python train.py --n_layer=23 --d_model=160 --n_head=2 --n_kv_head=2 --head_dim=64 --d_mlp=960 --vocab_size=1542 --activation="relu" --norm="layernorm" --norm_place="pre" --norm_eps=1e-05 --positions="learned" --qk_norm=false --attn_scale=0.125 --bias="all" --tie_embeddings=true --parallel_block=false --init="normal" --init_std_qkv=0.0421 --init_std_o=0.00695 --init_std_up=0.0421 --init_std_down=0.00254 --init_out_by_depth=true --optimizer="muon_variant" --lr=0.00763 --lr_mult_o=0.976 --lr_mult_down=1.5 --beta1=0.95 --lr_head=0.00671 --grad_clip=0.5 --warmup_steps=200 --schedule="wsd" --decay_fraction=0.918 --decay_shape="pow" --final_lr_fraction=0.05 --batch_tokens=32768 --seq_len=512 --doc_mask=false --train_tokens=191200000 --steps=5835 --dataset="wikipedia_en"
MLP neurons of a small language model. Each row is named by its layer, matrix (down: output weights) and neuron, and shows model dimensions 32-159. Each number is 128 + 32 x the weight over its row's rms, rounded and kept within 0 to 255.
After each neuron's rows, "fires before" lists the tokens most often just after its 100 highest values on Wikipedia text that the model never trained on. A number after a token or word is its count.

L10.down766 [120  93  70 108  62 161 205 101 101 143 136  97  76 136 146 151 129 108 153 142  66 137 137 165 127  97 105  70  93 150  82 145 159 120 125 154 106 135 108 122 153  93 190 128 155 105 130 104 161 116  61  74 129 155  75 111  99 103 164 185  85 129 160 135 114 144 172 102 140 144 142 152 159 112  83 157  93 123 125 150 118 104  95 156 163 147 169  88 174 206 142 125 115 143 194 175 132 131 149  79 123 143 153 156 129 130 140 189 138 132 170  84  99 110  98  59 143 125 107 135 113 148 126 165 127 112 131 136]
fires before: "ist" 13, "r" 10, "ant" 8, "ed" 8, "ion" 7, "y" 7

L13.down142 [177 215  85  84 127 118 118 108  79 140 119 110  70 146 111  83  74 121 118  93 149 115 137 130 141 136 137 136 100 107 101 161  79 126 238 148 103 146 101 190 146 152 117 135 113 128 131 177  96 129 183  78  74 154 129 108 145 143 179 110 113 116 133  99 131 146 105 141 157 184 122  98  94 137 104 141 101 140  90 113 144 154 169 128 121 124  86 134 150 132 115 121 216 143 135 121 124 146 128 156 136 102 154 185 123 185 171 127 123 110 170 103  61 111  94  94 126  75 114  64 133 147 205 158 109 121 155 155]
fires before: " |" 44, "–" 12, "\n" 11, "|" 7, "." 5

L13.down121 [135 100  63 120 128  95 111 136 137 101 107 172 103 157  90 112 133 118 159 131 156 120 101 104 124 106 164  47 148  78 101 154  67 105 144 165 108 147 193 171 107  76  93 141 111 132 131 120 110 113 142 100 197 174  97 199 134 105 168 141 139 159 133 134 164  86  83  68 127 134 143 122 132 128 124 115 127 195 112 139 135 164 117 132 119  57 119 134  97 137 171 132 118  67 114 122 109 113  95 132 159  90 158 156  94 175  93  55  74 114 139 112  76 106 106  97  96  89 133 187 136 182  85 141 153 107 131 171]
fires before: "0" 27, "3" 7, "ite" 6, "ing" 6, "or" 5, "8" 5

L12.down570 [152 124 146 127 191 129  91 129  99  96 137 134 222  85 106 100 113 177  78 134 115 123 198 203 150 152 167 139 107 131 155  92 133  79 122 170  70 134 114 124 134  82 131  70 111 147 156 104 137 107 140  97 127 213 145  81 111 166  93 119 137 170 185 146 133 126 162 205 132 120 134 147 152 104 102 128  94  66  94 117 121  68 144 139 130 118 135  93 117 155 166 177 173 101 138 139  94 136 103 136 126 116 118 126 183 120 141 166 137 140 106 119  86 124  95 161 110 130 124 119  96 145  99 111 152 196 125 138]
fires before: "i" 18, "end" 17, "ar" 6, " med" 5, "ction" 5, " |" 5

L9.down539 [177 128 159 100 155 135  88 104 167 134 141 154  98 125 111 167 117 155 133  76 132 161 158 177 138 122 136  89 119  99  85 105  82 135  94 151  55 135 111 147 131 132 158  77 100  88 152 176 126 117 183 138 168 143 141  98 131  74 107 104 123 101 173 108 143 156  99  94 129 174 101 145 153 125 148 145 196 103  88  98 161 116 144  72 133 114 163 132 149 125 119 147  74 115 110 188 119  88 150  95 100 154 114 105 111  79 159 135 148  72 179 121 113 144 187  93 139 148  96  43 138 121 132  87 202 153 142 113]
fires before: "1" 20, "0" 16, "2" 9, "9" 8, "7" 6, "ig" 6

L2.down384 [144 147 117  62 141 117 111  97 141  93 156 105 115 120 141 167 103 101 101 128 181 156 117 110 169 123 138 143 169 110  89 107 169 124 107 155 100 176  62  94 108  99 114 113  65 130 102 135 180  80 132 119 103 154 157 175 184  65 109  94 182 132  80 132  68 116  98 132 125 178 146 129 158 170 111 128 145  91  44 171 166 134 134 170  84 196 114 145 121 127 139 165 137 118  86  81  79  82 102 129 124 128 138  90 121 129 134 108 140 129 184 174 141 136 138 117 174 127  49  95 106  60 106 139 173 135 161 123]
fires before: "\n" 30, " The" 19, " A" 5, " H" 5, " S" 4

L2.down209 [ 69 170 100 124 138 113 115 162 137  95 160 172 138 150 155 173 128 144 175 164 128 117 176 163 138 109 193 185 128 100 133 119 126 158 203 132 153  73 135  55 109 111 103 132 113 179 168 134 169 143 155 119  12  76 135 136 130 177 162 142 164 166 131 121 147 161 169 160  95 160 160 112 120 140  69 111 114 110 140 135  93 121  90 116  85 144  76 115 131 203 128 118 104 112 117 130 116  87 100 100 117 103 165 112  97 116 134 107 134  99 140 142 123 160 134 118  77 153  97 105 178 186 172  94 135 141 118 125]
fires before: "ear" 15, "ro" 12, "oin" 11, "l" 9, "ar" 9

L7.down151 [167 145 117  90 184 168 101 169 176 127  59 153 145 122 147  82 117 104 133 163 108  76 142 199 116 163 174 178  79 176  96 128 147 104 157 126 100 108 122  97 137 157 112  79 112 137  61 175 136 147 134 183 135 126 133 115  99 135 172 105 141 112 146  88  53 107 153 163  70 163 145 105 145 101 114 198  93 136 174  69 123 132 119 130 202 118 140 124 155 128  86 153  68  99 135 171 125 146  84  70 115 123  92 118 173 169 108 156 127  91 117 124 131 119 146 144  98 122 120 146  71  98 183 131 120 159 151 127]
fires before: "%" 21, "\n" 14, "|" 14, " |" 8, "9" 5, "3" 5

L19.down707 [ 68 185 160  83 183  64  91 103  76 185 165 129  90 108 135 156  88 165 134  61 156 185 168 154 120 112 128 128  90 113 158 102 182 130 121 145 127 149 135  89 197 154 131 110  71  67 142 130 114  84  72 108 145  95 153 135 201 120 105 130 160 146 151 148  99 126 111 108 174 190 180 147 143 124 151 122 139 115 136  99 129 144 158 138 132 150 159 157 161 179  99 124 142  94  94  95 121 189 128 127 126 131  94 145 135 123 109 123 123 101 166 128 104 141 140 102  86  97 171 111  74 172 133  98 146 117 145 170]
fires before: "1" 31, "b" 10, "2" 8, "c" 6, "f" 4

L19.down768 [168 134 149  82 120 146 145 203  95 149  79 135 114 138 122 144 136  76 159 144 161 111 164 135  85 171 161 117 148 112 151 165 101 153 135 124 133  76 165 107 119  94 150 120 141 122 109 111 138 140 148 156 171  76 118 137 158 173 141 116  85 101 149  59 129 110 119 149 116 181  95 191  98 149 119 183 151 123 147 175  79 132 182  69  84  78  73 165 126 141 143 176 171 149 130 160 168 147 160 168 141  97  84  73  75  74 173  47 125  95 140  83  97 108 135 118  67 130 149  73  74 147 162 124 134 110 115 100]
fires before: "3" 15, "1" 10, "2" 10, "5" 8, "7" 6, "4" 6

L19.down69 [156 129 166 105 176 140  87 202 128 103 107 156 110 120  72 163 140 105 152 123 142 140  85  95 117 148  81 116 131 160 151 155 164 135 116 183 102  97 136 141 115 107 154  61 141 102 125 150  80  92  93 114 136 126 176 146  73 166 115  96 190 126 105  99 152 122 152  81 148 110  51 131 120 126 109  67 122 135 141 151 120 112 183 151  55 146 127 157 176 150 145 154 170 131 103 110 108 165  57 136 142 145 171 121 147 130 142 155 114  89  90 172 100  89  93 119  60 132 157 113 148  76 183 105 103 161 120 156]
fires before: " |" 21, "7" 16, "8" 10, ":" 5, "D" 4

L12.down618 [169  87 192 107 182 145 109 104 159 106 111 145 125 177 146 169  65 138 167 128 115 105 165 137 102 177 145 113 126 177 142  73 123 143 146 131 109 142 103 125 112 152 152 139 113  90 118 143 132  56 181  74 108 140 101 109 121 123 144 135 111 150 120  83  98 124 116  88 163 136  90 120 104 117 105 132 138 118  76 153 143 125 168  91 123  67 122 170 194 142 114 165 186 116 128 147 150 138  76 136 116 118  64 116 142 122 205 127  46 156 157  86 128 118 108 127  86 110 193 107 155 155 113 169 102 132 175  83]
fires before: " " 18, "\n" 16, "1" 15, "2" 8, " |" 7

L2.down575 [160  78 150 114 140 112 121 133 141 167 143 160  85 100 153 127 156 138 112 153 149 170  85  80 150 132 198 120  95 146 108  97 111 165 120 149  80  96 154  74 133 106 144 130 117 108 159 154 164 116 117 114 167 134 144 134 146 104 132 137 115  73 138  96  89  96 205 166  62 140 110  92 156  85 173  80 216 174  59  90  54 156 163 147 137 157 147 102 135 113 143  67 120 118  88 112 134 154 145  99 127 110 151 128 139 103 190  87 110 168 155 122 159 109 194 128 146 153  88  95 151  99 128  58  69 109 145  85]
fires before: "." 24, "," 10, "0" 7, " of" 6, " to" 6, " and" 5

L6.down809 [141 170 127 122 170 163  99 141 187 125 136 174  98 111 181 151 133 108  78 153 118 147 105 107 125 127 165  99 115 183 129  75  95 122  68 136 143 118 123 155 182 138 153 116 120 139 184  67  97 170 162  72 170 131 149 123 112 128 162 131 145 118 133 146  98 152  93 140  50 114  86  86 190  99 141 158 141 141 120 102  62 178 134 120  78 171 112  62  73 168  97  61  74 101 118  94 126 122 179 118 147 139 103 112 123  95 176 154 177 115 113 119 151 134 139  68 119 124 133 125 148 115 120  71 180 125 104 144]
fires before: "in" 15, "0" 11, "ed" 10, "ition" 7, "ut" 7

L13.down524 [118 150  82 132 137 130 101  89 172 182  98 126 100 181 132 163 123 187  90 176 196 103 158 124 122 131 145 139 135 119 150 170 117 109 119 122 129 121 199 137 148 157 152 124 140 140  73 111 144 167 104  84 172  99 149 183 176 169 156  95  80 101 145 144 149 142 153  65 123 123 137 115 119  55  77 127 117  59 185 105  95 109  98 106 124 117 151 141 122 142 119 109 175 149 157 182  94 123 113 119 104 116 109 143 112 129 106 123 133  49 141 127 144 142 110 116 168  86  73 137 165  67 141 101 120  95  89 123]
fires before: "0" 23, "1" 12, "2" 9, "9" 6, "," 5, "3" 5

L19.down439 [166 209 152 156 189  90 173 122  67 164 162 105 176 123 139 110  53 116 127 114 110 127 107  98 127 125 153 137 131  97 114 137  92 163 112  53 143 109 117 154 132 105  97 124 131 150 122  83 112  78 131 164  97 170 163 121 112 114  94 169 148 151 119 104 116 155 150  67  88 162 114 129 101 184 145 103 150  42 153 107 153 136 148 152 137 105 151 197 109 158  93 132 200 135 163 156 141 110 164 155  90 140 146 134 117  49 145 106 130  93 141  59 132  95 133 115 168 103  51 169 114 135 157 116  90 103  59 138]
fires before: "3" 14, "6" 12, "9" 11, "4" 10, "5" 10, "8" 10

L2.down839 [158 129  83 133 167 107 110 132 137 116 159 139 168 129 140 101 130 132 112 192 187 107 182 178 104 150  69 119 117 102 118 112 115  92 136 219 109  57 187  72 174 117 108 155  77 150 132 138 131 122 195 166 116 128 118 176 104 170  76 149 123  87  95 138 146 117 178 162 147 175 116 151 125 117 128  78 112  76 132 147 160 123 146 145 102 155 103 119 135 197  79 116 108 124 128  61  65 135 125 162 123 125 144 176 118 121  94 132 125 109  59  85 172 139 120  98 146 115 161 120 166 134 129 179 128 128 146 147]
fires before: "end" 17, "art" 10, "h" 9, "s" 7, "ar" 5, "l" 4

L9.down377 [137 114 125 126 102 117 125  87  81 106 150  86 101 176  46 117  86 158 117  37 117 126 122 125 173 158 100 141  87  58 103 104 132  68 195 173 110 160 112 122 143 139 133 118 121 165 124  89 115  99 129  93 114 113 140  93 129 184 135 142 166 109 170 175  98 113 120 113 113 151 110 133 104  90 174 150  93 146 120 121 128 141  61  90 144 103 121 132 131 124 142  74 161 143 126 150  74 195  69 161 136 138 123  98 164  82 157 159 115 102 134 112 146 174 158 104 164 102 135 125 116 129 180 120 130 154 206 182]
fires before: " |" 55, "\n" 7, "4" 6, "." 5, "2" 4

L17.down424 [ 90 173 123 180  92 122 170 120 140 187 156 164 141 128 116 137 135 140 120  99 101 137 108 140 103 140 152 121 173 146 155 132 113 126  94  62  45 151 156 158 145 108 134 149 171  50 109 173 106 143  77 162 112 164 145 128 131 126 143 102 163 125 131 127 132 121 164 128  92  91  90 136 118 145 123 135 131 140  84 132 142  70 177 121 147  68 129 141 198 107 155 103 106 114  93  92 135  90 109 118 150  92 170 159 155 149 104 131 103 152 139 159 138 189 152 115 100  60  41 134 144 112 139 143 107 201 172  90]
fires before: "3" 27, "7" 13, "2" 11, "8" 8, "4" 6

L10.down415 [125 121 106  84 173 111 132 155 159 136  79 150 130 146 101 130 133 165  97 141 120 164 137 141 113 149  96 158 120 151 129 160 137 180 152 181  93  75  71 151 148 179  96 109 103  97 121 166  96  91 118 127  77 192 107 184 118  93 192 114  95 158 102  67  65 126 132 187 134 126 108 151 136 131 171 145 113 171 136  71 139  86 145  90 106 134 108  81 148 173 101 125  91 173 111  92 157 111 110 161 127  80 143 138 135  93 214 133 167  98 190 138 143  91 146 120 188 126  77 111 108 129 142 160 116 172 105  85]
fires before: "°" 19, " |" 17, "4" 10, "8" 7, "3" 7, "2" 7

L17.down495 [122 147 142 123  96 155  92 123 167 142 125 136  57 128  70 156 138 164 135 162 122 142 158 102 206 129  73 102 149 139 113 167 131  45 135 113 117 102 168 215 143 127 102 135  82 147 134 120 154 134 111 116 210 123  92 140 139  85 148 126 110 155 134 126  97 156 132  98 141 170  92  76  68 130  72 135 149 128 124 152 167 103  74 111  81 125 144 116 147 138 147 106  45 165 137 171 142 110 117 184 153 123 134  98 165 149 139  78 148 174  93 156 103 129 141 110 119  93 161 117 135  60 135 134 123 150 196 109]
fires before: "8" 12, "0" 11, "2" 10, "9" 10, "5" 8, "6" 8

L13.down186 [155 138 107 117  87 141 123 123  98 165 109 137 163  81 118 104 104 135 102 106 135 108  87 106  89 118 103 130 112 155 156 136 149 109 108 150  60 170 171 166 106  95 128  94 136 140 137 168 147 138 143 187 176 132 151 149  88 136 194 123  74  93 140 123 136 157 143 108 201 124 145 150 101 122 124 144 125  72 180 159  75 109 190 117 141 104 121 122 188 172 154 133 111  48 209 188  98  92 150 151 160 149  95 220  95 161  98 128  79 165 140 123 112 152 145 167  67  95  80 123 149 139 125 110 102  96  98 141]
fires before: "1" 31, "2" 16, "b" 5, "5" 4, "3" 4, " " 4

L19.down659 [ 73  75 110 115  82 164 104 101 111 165 171 144 117 144  42 101 133 185 125 123 110 163 135 108 159 119 185  97 135 147 166 177 139 138 157 105 139 147 129 138 150 140 155 146 154 117 131  66  84 129 113 144 113  83 101 154 129 175  70 125 112 154  76 177 142 148 130 117 110 152 108 114 109 113 123 133 104 142 158 170 138 138 142  49 159 196 133  95 139 192 108 143 136 118 117  98 125 125 133 146 126 110 119 166 138 118 204 152 173 133 107 147 103 128  93 165 206 160  92  94 147 133 131  85  82 125  11 137]
fires before: "1" 28, "2" 12, "3" 10, "8" 6, "5" 6, "4" 5

L9.down553 [131 103 122  77 143 104 127 168 129 136 165 131 173 158 108 138 120 139 135 183 124 156 130 127 127 152 131  97 142 102 145 117 100 116  94 114  73 142 113  84  71 165 180 133 117 185  77 168 129 122 147 104 204 117  50 101 166 115 191 172 159 121 152 114 130 131  77 127 138 171 187 164 192 103 144  90 171 101 129 102 143 111  83 128 150 102 168 145 169 126 144 137 136  75 136 114 161 112 133 114 116  63 160 132  75 137 110 115 116  89 127 134 142  86 118 125 118 154  69 131  49 173  59 169  84  95 116 140]
fires before: "0" 40, "il" 8, "it" 4, "em" 4, "2" 4, "ru" 4

L9.down242 [119 119 143 162 122  74 146 137  81 125 113 143 126 151 185  96 103 119 140 163 104 157 164 169 150 140 153 116  62 142 131  87 159 138 124 182  80 164 129 103 124  97  98 140 107  96 134 153 152 142  93 113  53 151 136  69  99 126 182  82  79 166 140 113 108 143  99 184 144 125 179 144 119 137 113 164 116 123 142 132 118 133 196  91 110 124 140 142 177 107 219 190 141 136 135 167 119 133  78 170 153 185  99 137 145 152 176 133 116  48 133  92  78 173 118 139 104  74  97  72 116 114 119  86  94 111 120 151]
fires before: "," 21, "1" 15, "2" 14, "9" 12, "5" 7, "8" 7

L17.down708 [ 97 120  73 114 113 153 163 187 111 152 117 100 124 168 158  86 101 170  54 144 146  64 138  81 132  96 119  83 174 158 132 189  96  67 164 112 153 116  97 138 138 108 115 123 122 146 180 170 137 102 155 106 171  55 125 134 121  69 142 104 182 150 127 172 182 151 142  89 115  76 151  95 126  83 127 100 109 148 160 121 119 139 120 146 160  97 165 112 134 148  78 160 104 165 128 123 152 119 124 105 160 148 115 157 165 134 147  74 128 138 143 108 130 147 103 120 117 135  60  89 120 125  81 145 118 125 104 145]
fires before: "1" 24, "2" 12, "iam" 12, "ed" 5, "al" 4

L13.down151 [139 148 169 119  97 148 156 110 120 197 172 126 142 159 128 137 117 187 128 150 115 180 152  58 108 189 118 134 164 116 141 127 145 129 109 121 156  81 118 119 139 134 105 114 104 121 102  67 149 129  93  78 112 142 195 162  97 136 122 138 137 114 158 123 119  63 108  79 105  86 129 153 164 112 101 113 100 100 116 119 162 119 131 115 104 176 104  83 160 191  93  95 137 142  95 139  54 135 110 134 118 193 119 154  73 151  74 136  83 177 191 145 141  47 134  98  85 131 183 117 111  59 103 162 195 149 145 151]
fires before: "9" 47, "8" 16, "2" 7, "1" 7, "7" 4

L7.down143 [123 103 181 122 125  59 160 114  98  95 156 174 117 159 141 165  95 169 109 109 100 118 140 109 147  78 173 149  56 136 165 127 110 104 117 123 123 164  91  93 156 135 133 157 106 171 153 150 140 128 109  85  87 146  99 156 161 116 152 157 146 155 128 164 150 158 130  98 107 163 149  59 202  94 159 102  92  99 163 152 113 184 135 169 109 183 150 117 148  96 159 156  96  66  96 109  74 132 109 173 171 107 107 128 161 123 147  79 151 123 183 131 126  75 145 149 155 171 115 163 138  99 160 122 120 152 142 143]
fires before: "\n" 30, " He" 11, " The" 6, " In" 4, " F" 4, " H" 4

L19.down477 [ 95 137 108 160  59  32 146 113 128 125 112 178 150 140 181 171 137 100 122 112 149 133  99 131 119  89 103 160 145 110 134 148 154 149 122 101  67 131 102 122  75 185 186 102 161  70 164 174 140 140 130 134 151 112 137  89 103 138 142 121 111 149 112 159 177 128 104 137 110 148  80 107 115 196 118 141 101 173 112 131 156 141 128 116  88 123 163  62 186 130  85 167 145 173  90 159  88 151 104 114 165 143 116 177 182  95  89  77 165 162  64 129 154 211  84 133 183 152 116 103 119 105 119 141  80 171 172  78]
fires before: "8" 24, "7" 19, "id" 11, "ist" 7, "ics" 4, "r" 4

L7.down192 [108 163 154 130 158 125  75 164 118 132 124 135 136  75 165 148  95 139 144 195 184 109 130 130  98 110 104 122  74 131 147 186 162 165 111  98 101  94  89 150 166 107 130  74 104 131  86 135 116 169 156 118 164 142 140 162  93 108 133 106 122 101 105  94  77 116 146 116 126 200 130 202 169 145 124 120 134 152 110 133 148 140 185 151 127 108 121 160 197 165 122  82 106 157  68  82 115 194  85 138 125  72 110 143  75 129 102  55 156 110 141 137  98 128 122  99 130 155 117 131  91  56 204 125 164 166  83 132]
fires before: "°" 15, "4" 12, "9" 11, "8" 10, "6" 9, "5" 6

L10.down919 [173 148 184 170 122 153  93  97  80 123 105 103 127 145 159 139 111 133 128 100 154 146 141 118  99 126  92 116 140 193  95  86 163 140 109 109 129 171  89 112  19 101  77  54 119  89  65 154  91  66  63 159 141 175  77 139 125  98 124  87 118 138 158 131  75 105  91 142 101  92 132 102 110 207 132 136 114 128 109 142 126 141 139 104  52 154 132 181 136 132  71 163 172 162 154 119 133 162 107 162 119  69 140  99 103 129 155  83 127 118 165 179 169 144 156 138 130  91 169 171  95 161 117 168 126 134  90 147]
fires before: " |" 33, "\n" 15, " —" 7

L17.down599 [124 203 122 141 110  74 163 117 132 126 137 117 171 143 113 163 126 114 128  68 146 104 177  94  71 126  94  81 101 155  94  87 199 129 136 165 136 110 166 129  47 131  99 169 139 115 202 201 107 111 171  89 136  73 128 130 115 129 169 126  70 114 169 119 132 124 124 166 145 103 124  83 168 126  84 166 101 135 138 102 154 161 128 145  90 113 154 101 172 103 164 106 117 107 108  67 148 161 178  99  97 140 116  97 176 129 134 137 207 119 163 165  80 116  72 161 178 160 124 142 147 121 172 170 108 108 162  86]
fires before: "8" 15, "s" 14, "9" 8, "6" 7, "7" 6, "1" 5

L17.down121 [193  86 180 178 127 129 119 148 168 116 115 177 145 110 103 186 131 149 103 118 128 175 192 157  91  99 163 119 134 178 134  89  90 134 124 111 142 156 129  73 139  81 129 119  62 120 134 151  80 126 120 130 127 166 114 139 139 158 188 116 149  77 141 156 174 101 131 144 102 155  67 140 154 112 140 149  98 122  76 120 129  81 112 197 168 140 146 137 171 104 139  79 149 141 145 157 149 119 128 146 107 104 100 168 142 132 135 101 104 114 105 165 126 138  89  84 127  80 106  73 109  91  94 159 207 143  78  61]
fires before: "3" 17, "6" 17, "7" 15, "2" 13, "4" 13, "5" 7

L19.down755 [ 74 178 140 121 127 111 135 147 149 204 171 133 104  84  79 156 126 173 128  97 147 100  95 131 124 162 108 169 177 154 134  90 164 101 126 150 140 122 136 126 120 116 182 107  87 104 165 170  81 126  90 122 103 145 114 103 175 115 158 112 109 154  90 158 112 128 148 199 139  54 102  90 189 135  94 148 110 122 184  72 168  85 182 136  78 161 118 115 118 100 137 122 148 139 107  99 134  95  94  78 127 157 144 187 106 107 135 124 151 159 147 193 113 121  88 125 105 102 158 155  96 164 150 117  99 182 183 162]
fires before: "7" 23, "8" 18, " |" 14, "6" 7, " a" 5

L17.down79 [173 144 197  73 140 140  76 140 141 155  95 131 120  75 195 123 137 137  97  97  68 103 152 171 108 119 128  89 168 102 171 150 101 120 106 106 135  83 147  91 139 112  85  92  80 121 138 167 143 150 185  92 121 125 126  93  94 154 166 125 132 138 174 111 120 165 146 117 159 178 123  78  99  94 143 175  89 142 136 111 127  72 110 160 191 137 174 128  85 136 127 137 153  72 162 170  91 177 159 105 172 110 122 120 124 205 131  71 128  86 132 144 126 198  75 113 185  92 116 145 142 126 108 175 142  98 106 159]
fires before: " |" 27, "==" 18, " ==" 8, "," 5

L12.down252 [104 117 134  99 111 150 139 155 170 146 132  90 154 165 135  83 141 173 147 157 100 112 147 101 118 105 134  90 178 160 177  81 169 123 184 129 104 109 151  78  96 105 140 163 137 149 103 170 178 108 142 110 139  65 125  85 163  71  80 157 119 200 132  79 169 135  61 116 124 193 175 116 152 108  74  90 199 158 175 117 106 129 121  96 112 148 174 127 145 107 125 142  80 122 151  82 154 144 129 110 161  99 124  87  89 126  98  87 143 106  85 122  99  93 117  65 111 119  60 134 141 123 170 130  69 104 166 132]
fires before: "1" 42, "2" 34, "0" 5

L19.down39 [ 34  97 157 100 120 192 161  64 123 172  67 109 102 172 140 171 125 114 108 143 121 105  95 109 110 118 164 163 150 119  90 104 148 125  96 110 151 137 144  72 142 135 131  83 134 173 144 115 107 139 123 164 136 107 101 161  92 141 147 132 157  62 146 129 163 116 150 114 161 153 105 169 119 139 118  88 122 112 155 116 144 148 113 110  89 154 195 168  78 161 121 151 160 147  99 120 149 104  69 127 119 108 152 124 106 106  56 115 122 156 117 182 209 152 157 120 116 179 112 170  46 139 123 124 115  86 133 166]
fires before: "0" 29, "1" 21, "2" 10, "3" 7, "4" 4

L19.down247 [176 135 179 114  92 136 178 141 174 103 144 152 127 111 120 107 163 159 133 135 115 100  87 124 117  43 166 141 135 154 126 137 189  97 113 131 133 136 163 165  54 159 130  82 105 132 113 113 150  51 142 153 194 136  97  98 129  95 113 119 136  66 175 112 131  92 128 161 198 137 121  86 107 109 147  96 155 113 197 107 138 138 180 163 133 119 100 148 179 138 190 134 128 100 177 141 140 105 153 125 168 190 100 141  67 112 164 112 126 101 158 151 147 125 125 150 134 175  80  93  98 153  78  69 117 116 182 132]
fires before: "0" 25, "1" 16, "th" 7, "2" 5, "ten" 4, "ff" 4

L17.down694 [129 104 122 178 140 102 163 161 162 141 113 115 106 134 163 106 144 125 102 120 137 110 105 145 126 101 184 123  90 155  84 129 179 169 130 195 145  86 125 172 134 187  89 122 121 138 182 177  53 138 166 100 104 164  74 177 135 113 154 140 125 135 102 144 139 151  77 126  11 119  95  84 113 181 135 126 144 170 113 122 160 141 171  93  89  93 150 166 109  91 145 153 137 164  96  85  59 120 113 118 114 139 141 155 128 145 125 117 129 145 133 115 164  90 168  95 142 106 114  29  95 154 115 114 132  90 140 158]
fires before: "5" 24, "6" 13, "4" 13, "3" 7, "7" 5, "0" 4

L12.down295 [147 166 123 138 105  92 155 156  84 130 147 183 144 169 130  91 123 124  82 141 173  95 112 167 150 138 125  98 126 143 133 167 136 149 118  97 169 200 112  95 183 167 111 154 144 140 171 134 152 125 105 127 130 108 100 164 134 137 164  77 101 126 181 129 137 141 127 119  47 193 146  84 172 111  46 159 158 139 161  58 129 100 109 168 134 194 130 137 135 141 133 115  84 115 139 137 142 116  97  81 195 163 163  54 131  63 144 156 146 133 124  75  93  96  89  59 108  96 129  78 110  96  94 142 123 158 135 145]
fires before: "ru" 21, "it" 18, "ition" 10, "ence" 5, "ant" 4, "ed" 4

L12.down613 [158 162 117 127 102 119  95 183 117 137 145 190 162 153 128 116 156 172 125 122 143 133 188 138 108 170 104  94 119  71 150 112 147 140  74  93 184 106 176 141 148 166  99 100  89 121 129 142 128 198 155 127 136  94 154 123 102 155  72  94 171 102 152 123 134 132  80 140 118  95 123 126 145 135 119 117 125 133  97 115 176 171 108 100 129  75 153 153  70  83 189  83  78 118 142 156 101 121  96 151 165  87  52 100  87  70 129 132 163 120 119  97 140 111 115 108 108 133 190 118  94 107 156 103 241 142 191  99]
fires before: "8" 20, "7" 11, "9" 10, "0" 9, "4" 7, "6" 7

L19.down62 [ 94 100 185 115 112 139  80 140 160 196 103 139  79 161 159 171 121 141 116 134  49 154  86 143  91 144 165 116 138 153 141 127 145  51 146 133 121 171 185 101 153 116 174 119 127 160 183 121 148 114 117 106 190 108 113  89 161  96 158 167 164  96 109 103 125 147 102  78 103 129 117 138 107 109  45 149 105 110 164 165 135 142 100 141 115 113 144 115  62 142 168 123  81 176 154 122  90 160 123 153 146 115 210 104 124  89 106 121 129  65 150 109 148 105  83 135 192 119 126  94  42 120 123 124 119  81 130 118]
fires before: "2" 16, "3" 13, "1" 12, "5" 10, "4" 8, "0" 5

L19.down677 [141 180 138 132 140  72 133 142 144 157 125 100 104 136 113 104 106 121 161 136 134 152  96  99 138  52 139 192 140 124 114  90 158 140 174  83 122 176 158  47 128 150 160  80 118 137 205 190 187 128  98 149 132 118 202 109 166 114  93  28  56  88  95 100 159 132 147 160 145 150  82 135 109 153 156 121  95 142 104 114 170 131 140  97 145 148 172 132 180 121 113  80  87 140  96 139 165 119 118 177 146 145 175 163 112 175 112 129 123 158 124  93 140  76 146 126 125 101 114 158 119 112 149 150 120 162  82 122]
fires before: "9" 16, "ury" 12, "1" 11, "ip" 8, "as" 6

L12.down879 [204 114  96  81 149  96  76 117 120 125 159 216  88 130 195 124 112  82 193 116 135 132 140 182 130  62 146 145  81  79 122 121 158 160 124 146 106 128 135 153 128 138 186 129 145 175 118 169 102 106  97 103 162 157 133  97 113 117 115 119 164  90 135 130 150 126 164 142  78 128 185  92 127  88 122  86 161 148 174  94 135 143 101 109 150 134 169 147 106 133 139  89 119 127 103 140 171 150 149 110 121  86 139 164 130 133 101 109 138 206 156 153 127 124 141 163 154 196 113  91  88 129  90 131  87 128 135 147]
fires before: " " 63, "." 4

L9.down72 [100 182 112  87 120  88 177 105 148 140 134 125 139 146 133 153 128 126 142 109 136 163 136 107 119  78 137 167 105 127 115 118 156  94  95 124  73 167 144 162 124 158 134 109 154 188 142  95 189  96 107 140 112 175 145 175 129  86 117 139 122 114 155 137 150 106 172 109 136 134 161 175  53 177 172 137  84 139  89  77 128 198  85 112 155 142 168 154 126 155 111  48 157 117 154 132 105  66 133  98 104 174 159 132  86  87  80 162 123 125  91 125  84 148 146 146 128 113 150 109 101 187 114 199  83 124 121  86]
fires before: "1" 19, "2" 19, "5" 5, "9" 5, "8" 4

L6.down701 [155 137 142 132 123 131 127 195 143 118 119 122  80 126 169 113 103  98 129 148 175 142 106 173 130 181 129 137  94 112 115  68  88 121 136  99 127 143 108 129 118 201 164 136 149 181 156 147  78 149  69 196 105 102 114 110 125 149 154 146 150 111 191 120 154 122  87  82 101 105 127 107 152 132 168  93 144 135 139  80 123 143 120 140 192 123 164  94 136 163  90 102  87  95 157  83 151 177 129 103  82  76 112 140 101 108 154 157 199 130 147  64 115 145  81 105 169 124  86 132  81 158  81 141 118 163 186 115]
fires before: "0" 16, "art" 12, "end" 12, "hn" 7, "it" 7, "ut" 5

L12.down705 [129 174 215 102  95 151 168 160 117 127 138  86 129 184  93 140 157  86  60  98 113 176 142 152 118 134 140 100 151 159 125 133 113 204 149  97 124 175  83 143 139  94 129 188 146 148 101 183 133 138 115  83 132 158  52  94  91  71 156 172 134  93 104 126 120  83 132  99 138 111 108 124 118 106 137 123 123 122  89  91 108 103 167 113 115 132 164  66 162 148 109 144 163 108 184 111 128 118 199 138 112  77 160 144  93 156 124 162 171 107 136 128 179  91 138 132 170  99 108 129 116  84 153 165 148 121 144  74]
fires before: "\n" 39, "et" 8, " S" 7, " |" 4, "°" 4